config.yaml
n_layer: 11
d_model: 224
head_dim: 64
d_mlp: 896
norm: "layernorm"
tie_embeddings: true
parallel_block: false
init: "uniform"
init_std_up: 0.0288
init_std_down: 0.0144
lr: 0.00228
lr_mult_o: 1.5
final_lr_fraction: 0.03
train_tokens: 152300000
steps: 9771
MLP neurons of a small language model. Each row is named by its layer, matrix (up: input weights) and neuron, and shows model dimensions 96-223. Each number is 128 + 24 x the weight over its row's rms, rounded and kept within 0 to 255. Numbers have three digits each.
After each neuron's rows is what it responds to, as a language model described it from the Wikipedia text at the highest values.

L3.up727:123145134123160125113132125124137101134156087125175127138120117156137116135183095123177158086165141122111134171110096137081110107083158160125125137121139134142103155104116124138155114132162119133110110141125159128093134134140151131093104102113122137112094139185133126145171147130158102088125125107180109121118157114096135152168109160173137133102113166119113124131131129133130125107122
Description: Word continuation fragments

L8.up728:092139158117146102139110093102090158172133145083106189168085133091157109131119125119161139139127130157096123118135102096126129132147123116132113130152123180152152113165138160155108136112135166129096117097138113125109114145147141129118076149114133132128098112157154132117150157121142147109125105162113129130175057115138114145140098154152118078095145160113131117105121119103126121138134
Description: Prepositions and section-initial pieces

L3.up144:167137136065124139137118147087126117193155172092141113145144099064107120109108107122127148137126121130171136093140143119160158093136120089146137135105083132148149137142123075116125109132142152150143140163106130138079141100126108138132177143085115103124162113132140116090148161075142149131125105122135104132108088129105120122145105111125188145095112120081175079138120140167131077139141
Description: Mid-word fragments, ear

L8.up646:157109149136165093138150148113105154106129145098139119141087134161106097127109133119133082128155125122120114110140171129124141128130112136168124158095143104118136131067151172166141090145104153132143140119124111145165101145133113110147096128138125116126091111157141136151139129154122133079112098167145102113177115160122131120120163121149126168095167117124117128109114128108149115146180
Description: Sentence and section boundaries

L8.up660:113172144128169091116136099093138136147148107090141194084139114111112132164152102101155126165120072133065117107102117094152129133111128123118130156132151126131062104148096119125109125139123123118107153106145161142188149119085121140119122134114118121188115137143134132138095126118128147115173121105151101105113101164122127114126169169153126108136138179127161144112171144139108103154132
Description: Second piece after initial letter

L4.up34:176160090138092162186185113116111140093106094137121106125127139104092122090139136175169161154126127145152135119146112129099094116126159107119172119106174117085123075101136139092125160179173120134144087092112131114090159138144185138115119116133148096147124137137177094143094109117068140115135138127124116134116122161095121123129153127118094102150116113127109102132100125162111145145122
Description: Biography article; word completions

L4.up445:147127155135116166150101132111146156135147124117124115139099098131147182098092157136152149131169108149145143073133112146097171085078150155154148129141163111134136108122156169086124102113109136092071128162118104080107152136138102125149089130131138188156103120134121144147115092113126119118118120140107148140120156119135111110146141146143115137086111087112126108126110176145091120157103
Description: Wikipedia article-lead structure

L3.up143:120136078133151147122143113102127116155113095147186188143120097133155076160126084109108131111154092145095120128128133104133120165159096176128166103135135115138142141147178114137136118119143125159136113140156137109135140060106162141131105108097119128119125124152172154134165133128111162166128137097140128141147144130123145140171081078146115115105112131113109154091121094096117126146132
Description: Prepositions after predicates

L3.up561:110115111135086097151120108080105154113086089149151123134153091092143134146152132128111147146118123127104140105122127087119162115133147087103129131095154102100135106120117095139128134130152126118096116151156135167117166128099158164123153139150160115118110170151118115106173189110119124104120147117127182119121098122114089165118081102159144089151103087168106106132134111133125109159122
Description: Mid-word fragment completing word

L3.up474:151142104159157085094128144120125159131094108117116101135145122110124138064104138129168143126151108145189127172122100142171128105127167111140134132134172130118138106114157141126124115134165107122123122109122143125106169122198152131132098129137163116168124140154145098139145148145122130131110113116095146117095141157148111101109114144155119133138157116099116126115061096141081130140093
Description: Section and article starts

L8.up292:127109108103139130132102142148179159145173053093103157108132170099142075134129154132140109120110122102112123150123149132111143138149124136162127135107153157124140111119105163168092115183127096134093143067107115109124121095108152155105165172093135143133121113123166163091135131065178141120127132102137122133170122162116165127142108111163095094115169133129119114108158118117138103121083
Description: Word-initial " f" piece

L4.up789:141132131108140148114174127168134109136103082136107109093138136106101138103150120144206183125100119109156128088111104125112144143135093092087189127162116142147143103160152097151114097124138170122115108126110118101129124167111129161099150158145164128102143130163087107120102140141141122126127152145120153129148108095088173141157149173112134090145120123110105130084111111125147127163117
Description: Word piece after initial m/s

L4.up490:126160142086110151094136152142153121124145109156126133128087133134153103111136138122124148079102138182109138125179131122093144132131117145091147102134177150175112141145123111106129101201126149152159093115181117124108120075148147135129098141152099122117131137101129122124133111105137168103102113137123100102158085121166144135173124107180145154102133132102112166114113144127110099100113
Description: Prepositions after nouns